config = dict(
    n_layer=14,
    d_model=160,
    n_head=5,
    n_kv_head=5,
    head_dim=32,
    d_mlp=960,
    vocab_size=512,
    activation='gelu',
    norm='layernorm',
    norm_place='pre',
    norm_eps=1e-06,
    positions='rope',
    rope_base=10000.0,
    rope_fraction=0.25,
    qk_norm=False,
    attn_scale=0.177,
    bias='all',
    tie_embeddings=False,
    parallel_block=True,
    init='normal',
    init_std_qkv=0.0277,
    init_std_o=0.0277,
    init_std_up=0.0277,
    init_std_down=0.0,
    optimizer='adamw',
    lr=0.00158,
    beta1=0.95,
    beta2=0.98,
    weight_decay=0.053,
    lr_head=0.00741,
    grad_clip=0.5,
    warmup_steps=584,
    schedule='wsd',
    decay_fraction=0.853,
    decay_shape='pow',
    final_lr_fraction=0.0,
    batch_tokens=[8192, 16384, 32768],
    seq_len=1024,
    doc_mask=False,
    z_loss=0.0001,
    train_tokens=150300000,
    steps=8661,
    dataset='wikipedia_en',
)
MLP neurons of a small language model. Each row is named by its layer, matrix (up: input weights) and neuron, and shows model dimensions 48-143. Each number is 128 + 32 x the weight over its row's rms, rounded and kept within 0 to 255. Numbers have three digits each.
Before each neuron's rows, "fires after" lists the tokens most often just before its 100 highest values on Wikipedia text that the model never trained on. A number after a token or word is its count.

fires after: "A" 25, " A" 20, "M" 10, " S" 10, "O" 9, "I" 6
L7.up680:158095134147142083128164129156160133135191072127135129157143105152136138177118148095089161158091116085105085107154161098109145165137105103142123101121157106118085069143115150131099169161119087185064060133137106103097127155106158123150186149165144130127099166103172187139165067120165114102

fires after: "ol" 17, "al" 12, "a" 11, "ar" 8, "he" 6, "u" 5
L11.up813:151166138174126094084156153139106126126117128057139116137098121114101069138136100140082192162130124180125108131156122161191147126093135103068105112162175113094160076073144137165093130160115125135150162142129091111107089155083149093157105157183142060133043138072213136148181114113105092127

fires after: "p" 26, "et" 12, "b" 11, " b" 5, " B" 4, "it" 4
L11.up928:096084094144174090141110104167108085160132126118127110095096121093201120160139100086047129086131133094056160193140133144115153087128118165111140122138140111119152127213086143111084098129092128135053123156101151134122097186174163086072151123140127084122110164119107130129180137079140081113

fires after: "ol" 68, " b" 12, "b" 6, "l" 4
L7.up190:129097069148222110148122143154148137144150133127125196135095101151094099133110137093077134138136131130144136186095132152108175145136102113161067120097133130088177140092143095091166103131082087080148176187143102137129147125084155118062166160155097084108118103173102183077149095151139132148

fires after: " on" 39, "-" 23, " (" 7, " T" 5, " \"" 4
L6.up247:121132150126124068181129136131099104157116084162150142167170107153152119111124100109118119114097145111122176140134126098089098102122077171138040049188139110078117093106178112128214142122067140170100097115135104134128181183121151081121079144158075104101109171080166136173129138118111105143

fires after: "u" 46, "ar" 16, " b" 6, " L" 5, " l" 5
L7.up457:138112115148136098119171162127099117137150132017174148144087136176096108114174142127084184102147148114122113141083090154170112148080097090103174164121150151095176095096149124154184102124185136111111120151076177052150141046128164142202171098144155111125145076089134135108138130138116115111

fires after: " " 39, " (" 20, " \"" 11, " the" 8, "v" 7
L7.up644:084149156117105133179139089116085132151113138129155101168048137182102141103146156121077117113142095092135160119121095129136081102089131137138121078141176152051102129092162131153179139111083118140173090099154069100097136120099200103199137133168141108093100124109115138174158081112155140134

fires after: "l" 17, "e" 10, "re" 10, "r" 9, "id" 6
L11.up432:110077076165153155123170110079165074117119122113125167162118183123116196170156121166112132101122156163052134170118138127137047098149140135087122080082160130109157117103163125066128151091082117149105071090066107159117099153129117140139105086057176163136136142133150121097125082096099128094

fires after: " " 53, "2" 9, "7" 6, "1" 6, "3" 5
L2.up575:116113069160134136161132148139104146097156131157173187177172123127153242156162146111068168171141120073138141128080104146112095124129105124066133159167138123136106126136144120110115095109101100165109102091114111144124092161133169099117102110192146126199105128114086164122148142123170140113

fires after: "u" 34, "in" 13, "b" 10, "as" 7, "s" 6, "ol" 6
L7.up896:107103106088165142102147056161167142127167129141139099141102135105136113177133171069103095183149123087130120128153101136127111157097119124147064119114135130072146111120115102129139208153152142103158122123136124099089140123172153144171144118135163118117176127129080184131192099123156089167

fires after: "1" 21, "ol" 13, "el" 11, "2" 11, "nd" 8, "l" 5
L7.up507:108114093167111074142130116155136158129171166120135125106107099103081153125163086101152158152097121152152149123094105186154138117081065093150110149061107179125155077144171106064153146100092127095160182168125116135109129106125118078121149059131088136103106154144052162141149135157107175126

fires after: " \"" 49, " (" 31, "\"" 8, "," 4
L5.up277:138120112149102098120138110039105090135149191089158136144076082134114151134100088138120167096167125106112192125115131150133029155166139129139063117144168124155109162144126098125119137102194129139067084164107123172065167129152116078192121173171085175152176176095129126146147080115122203099

fires after: "ub" 19, "r" 15, " E" 14, "d" 9, " e" 5, "ad" 5
L7.up115:179116176155092061134102125124108089131155167140138125170129109107160098138115100119132130193143120120138137156107122143090146132132197102141061084137094171126126147134098146101125107095130141139100131133150098118133093141103102095106118083160140126118080198211157138116146152095170177153

fires after: "o" 26, "l" 11, "g" 8, "em" 7, "h" 5, " J" 4
L11.up173:098127076174165139156115077159108146109132143064096123154142090169159154095183058145122105143148106169135092122168145140144109140122163141112111150146122181080167108125080115171146160112084101148091065139067093095118081108087106129101207133147089147136150144184106196124188153125119138144

fires after: "h" 24, "ion" 11, "m" 10, "k" 9, "t" 8, "ch" 4
L11.up812:100080118157178146133144139089124137149101131110146105125108128174199131082099140112095084080122118159108158184121134118080147093102153151081123158152152151126185136199110094178090143081112093159131166110168120092114155121173133140091151114106114181133178092151114143029120127085140126071

fires after: " " 34, "am" 13, "om" 6, "er" 5, "–" 5, "ter" 5
L7.up458:164148073169136112172134118103137097153133127133152137129110119199092106116145144124151140122131129102141131161136080141138141173169159133107148117166161177126178181110108139103128119093144127092154142073054110055107127117099146175114135120111187098221076185055136138115100120134136145107

fires after: "t" 24, "i" 12, "and" 6, "og" 4, "g" 4, "k" 4
L7.up173:130157070162132103110118119117162089146129111088165120161084136200097120099072178130184142156142158158153097169110118102076092140093124082101131145082131147107209099124092109114086114096131120161079120163104098114119123111167087138082148138086129163161138152063103158063107125143136161107

fires after: "A" 13, "T" 10, "X" 8, "M" 7, " A" 6, "L" 6
L7.up412:177111183137175083143106122124211123158135102078141143108142151123091163163088160106080126153096151099103103106157104097114171166130113107126145127127138105130069081159119161107178192183199094144051133133148063138124095174113183083120100119182194099115089179109150112152171120096155148149

fires after: " " 22, "9" 10, "–" 9, "02" 5, "1" 5, "4" 5
L3.up315:126064120130082121182098138102079134157112137125138157116134127127134148147174167124138168153110140123126162099113062166134076168135120157151085118122057128141151170126099173068072119128137102136103106101119099050102123095129202107145119105115107068163153159114101169122128131164146098075

fires after: "e" 20, " le" 18, "re" 12, " he" 12, "d" 8
L11.up59:053133121186124106099159095121095071142114154127158147152181188178056156161135108135114158127113145125121136087133130133117059152153127188046143092096146111118123164129150172083120118074122100098075138112129135146082121142076173083119124098142141147122145154090136132115136083121133154178

fires after: " \"" 36, "-" 19, " (" 18, "\n\n" 11, " I" 9, "/" 4
L5.up88:064112101139119054176067103116127082162117166104159124106145147156123139100183081088125145109118131093099175136110119127154088178158124163105061111133175126092072171143159120095169118093179070104093123138094117182060167137096153109133161103131119160109167140088127115138145132130130176138

fires after: "\n\n" 45, "." 18, " I" 17, "\n" 14
L6.up538:076090130133134064146134139150113116172133175040105105084143130126098124119091079102162162100134131113086144085197117152115079149156122187108113089093157125119073191110054100147073166131153111128081171124145068166115136109113156138124160141145158136143141190095152131065187118103148135144

fires after: "am" 51, "ou" 16, "a" 7, "u" 6, "us" 6, "ri" 6
L7.up89:107115089143197113148133157061145173151139126117089117152116072153113074111183071118088163133188132176163172076137142155157134149169130115119141099156158169057176135074093136148097152110134128094143099133109113072086105137107160145173144134129140146129105130167113161087212093046191153121

fires after: "a" 15, "i" 12, "um" 11, "6" 7, "ri" 6
L7.up758:071144070152149097151068126143118122158145147159106097152147145134069116154142145121193113143132126167121083166110113150103156182197091077124109161082191107171113099126082141135106128145095103097097091151093146110111085146132232112097141131123121156125101138131062183071157110170152141114

fires after: "i" 17, "c" 11, "um" 11, "in" 9, " s" 9
L7.up52:142090055142124158178114117126120146045123136101136161164138128152097109174157105078133163155163170160100157119126091152164139122118081098120071172104129148162126125078094128119142120110079077116104130155080108140144152155140172079066124187141103136114127096109110185128117159150181152126

fires after: "-" 29, " (" 23, " \"" 22, "/" 15
L5.up27:087114086157115105167105123116096125191136142100181154105137138132151115104161087124119098096141140059147132131054160100106095144163133146111124124137170146132019192177131150138231129082121102173060127163088109127089155103122115116100114102185137116113124147135088128107175166116188153153

fires after: "," 38, " I" 27, "|---|---" 23, "." 5
L5.up233:156123081157194148151094086115136093145118162097132126086206136164113128138120161102146109199160226157096145093133110102098145078115166160119173177097061162137090173101118140156174123128109109158127144109120152145145111112132157121148109151127136156166164131128072135132117121097086138164

fires after: " \"" 48, "," 13, " (" 12, "\n\n" 11, "\n" 7
L5.up201:171095115149121079184127145118074131181161168067154122139107113141149126116142051130128089130111129081122132123124154134140092139175141155129088112123150120101110164140131110085171128105190077144070063125153165167078241121118116104142128140130147126117160171110087096145131137087128180167

fires after: " o" 18, " b" 13, "b" 10, "od" 7, "et" 6
L7.up669:118111072091206097142148124136137156130096093160102128139153163139109172129124064091104117118164132081117147172114106086049131129133131141058118126102168162048100174145092082162103151150067136183070117121120100127102099224195110151109133161129136111111111136103144170078124096097175057173

fires after: "." 60, "\n\n" 17, "\n" 10, " I" 5
L6.up56:154139121166151074189126084099123131124134157042135112117108050125164163131173126094124121169101117098117162099165143162123129183171168136100056130107168191066085192086116131153116131123176088138105090138129114166109158123113131103109158163116083142120163182098090128099142116118101109145

fires after: "2" 15, "i" 13, "ro" 12, "ol" 10, "r" 9, "ri" 8
L7.up400:104115065127185078163103138150077116202117149113162101119169133103171124164097091117177107185112115137124100210083146168134193079141106124113143126075166165104175141062079155124127154133082059157123094113137149130085105134117158135137141096119153147119105138168073191102157110169154098151

fires after: " In" 15, "on" 10, " Un" 9, " E" 8, "ad" 8
L7.up742:171162137141119077085151125077172133080131113137179186168114081129126143143077062163142181170140145114144077128086153112099079145143152118188098111160110187075142155143120101104173121141164181142114129131128108078152124125159117093146067090153068112101102150146154159168115104062141109125

fires after: " " 52, "1" 21, "2" 6, "7" 4, "3" 4, "4" 4
L2.up566:108116071152139124172130154159132132104165139153173184164154129130130223138162140094083182161128137078145149120094101157108081119134094127060140134157146126127097132143129121117115093105123095176118101113130122137122110169123163085126086105196145116190102129108074140120145145114170152124

fires after: "1" 49, " S" 9, "ol" 6, " " 5, " al" 4, " s" 4
L7.up692:111131164204128143125098171099126146154079196114174157131077157100156054112160147161102177132140120110153135149116068119104072204140093156160116164114115135118097081127118150125123140168123095187144117101127170090091083107122210215116159122123147043101088124123110145118159144133171098127

fires after: "." 27, " S" 14, ")" 8, " He" 6, " I" 5
L6.up411:124117126181153014204119126132173132105117157031154130111142080138081126113170128102134097125087122113047154078157155162158136161143166172121090196072143106106075201145087138155105144145155126100098101154161129168133127120121125123143144176077107119147198150081119129054154118146137127137

fires after: " P" 31, "on" 19, "ub" 8, " E" 8, "ro" 7, " R" 7
L7.up810:177135165133166114128134163159163142164134110120123097125181109168132140184094102104058155181096125124101123155112140103041175152126142116178080081113125134108131154127133115117138148106109117179104163092140071121142113114114178061161086107166127097095097168097195136171174116098161116165

fires after: "i" 33, "a" 15, "ri" 10, "ra" 10, "ro" 9, "e" 7
L7.up848:107115056141177113156089131137129097191147133151154115132171171086154167134138066094109144174130123170097150150054166115099139162171127072128118119051150153102132125086196089128115105156110108136163105087150148162105085168161135125098168135159109121166154142118128191079111030120129090144

fires after: "." 33, " I" 11, " He" 10, "t" 7, " H" 5, " " 4
L6.up353:134085112122196118189085123146093099127173103064092159075082095149101120132109167094147104116161181120101180095156095159137145145162141136071168163066166135137132151067078137149164135125170093103076188131131139192117158124164159071116076151123101138120140137071145089078173157145124127143

fires after: "ou" 39, "ri" 18, "i" 17, "us" 9, "u" 6, "ac" 5
L7.up751:109108034173135141131125150127181116128182135152083089153161105185155154097133140102161158100150120141131140090128179143107101111224080098132051117104157128125144086129157134072163187120124100164162078139079156135095081092140158176078177113114161192131137143184055136151120098091153138153

fires after: "A" 25, "1" 17, " A" 17, "6" 8, "8" 8, "E" 6
L7.up87:138127169154123061151078137146158129116169076077140143111137152126090168134138133101138168132104141105152076102109103135075154227158134115122141141084120134156100063143136176152112168171143067156126134120129081110152096181097115118097127117176181140184090139109134108122193106109159150120

fires after: "o" 48, " n" 19, "i" 12, "l" 4, " the" 4
L7.up456:102115050124121110139150092143097119138124118105155117174089149132166119123177081097181116132132110148121126064121164109118040140229136135063112099084168095109134161134071079160153182095118169181132080104130158124135094195125147155158207132139128143147124158139137150114126138156119127120

fires after: " in" 37, " T" 11, "ou" 9, " s" 8, " \"" 5
L7.up356:176115136118092115185143137068117111179115066189155168154120134139108116125129164064145132141130141095153145118119128156080056140163100118126091155162092095136096123111141135108162169122094147138103103168038129139118144129136157071101153117124178100099083134110097165170128090104143181216

fires after: "u" 58, "ar" 21, "iv" 13, "ol" 4
L7.up865:117100116134125120132142138100123132094195138117120063196112098132150118142085128096089167145163139141070167059098151155115134127087129073130066088153107131123185088115109108145167166106098130157158104181096164110154141123114188164136172124149141139088143112182103192097212067039167179101

fires after: "y" 29, " Y" 18, "pp" 12, " n" 6
L5.up916:064105125138109131143153148144101133129128089120148166141113126132136108136132069107118117144189137140126179152143113138164233113057156145139102142088099072171151150134077103091070112129205155195101144111135134202094143157163146096136130167096129104093089138146048154099136128193132078097

fires after: " \"" 35, "-" 30, " (" 19, "/" 7, "t" 4
L5.up628:088075095153159117198161108098169166179111168106180112115127106185163116087117084096117100128096147086111185115145131099131082121153172161124090135086134147103114153121198135133157135110166097088075062149163104214076184152100123121144113130131153168135163133133100094136153140102120125185

fires after: "t" 40, " st" 8, "et" 8, "b" 7, " B" 5
L7.up284:107114046158182144098103106121118186086113111148083175116171155156070166134062088079172059092092153055161101162132110105123048170154197180066147082086191144147123129209141132140130106126104147130092122113109120134108061151199145134078111159163147145149174113134142140094161119105134145116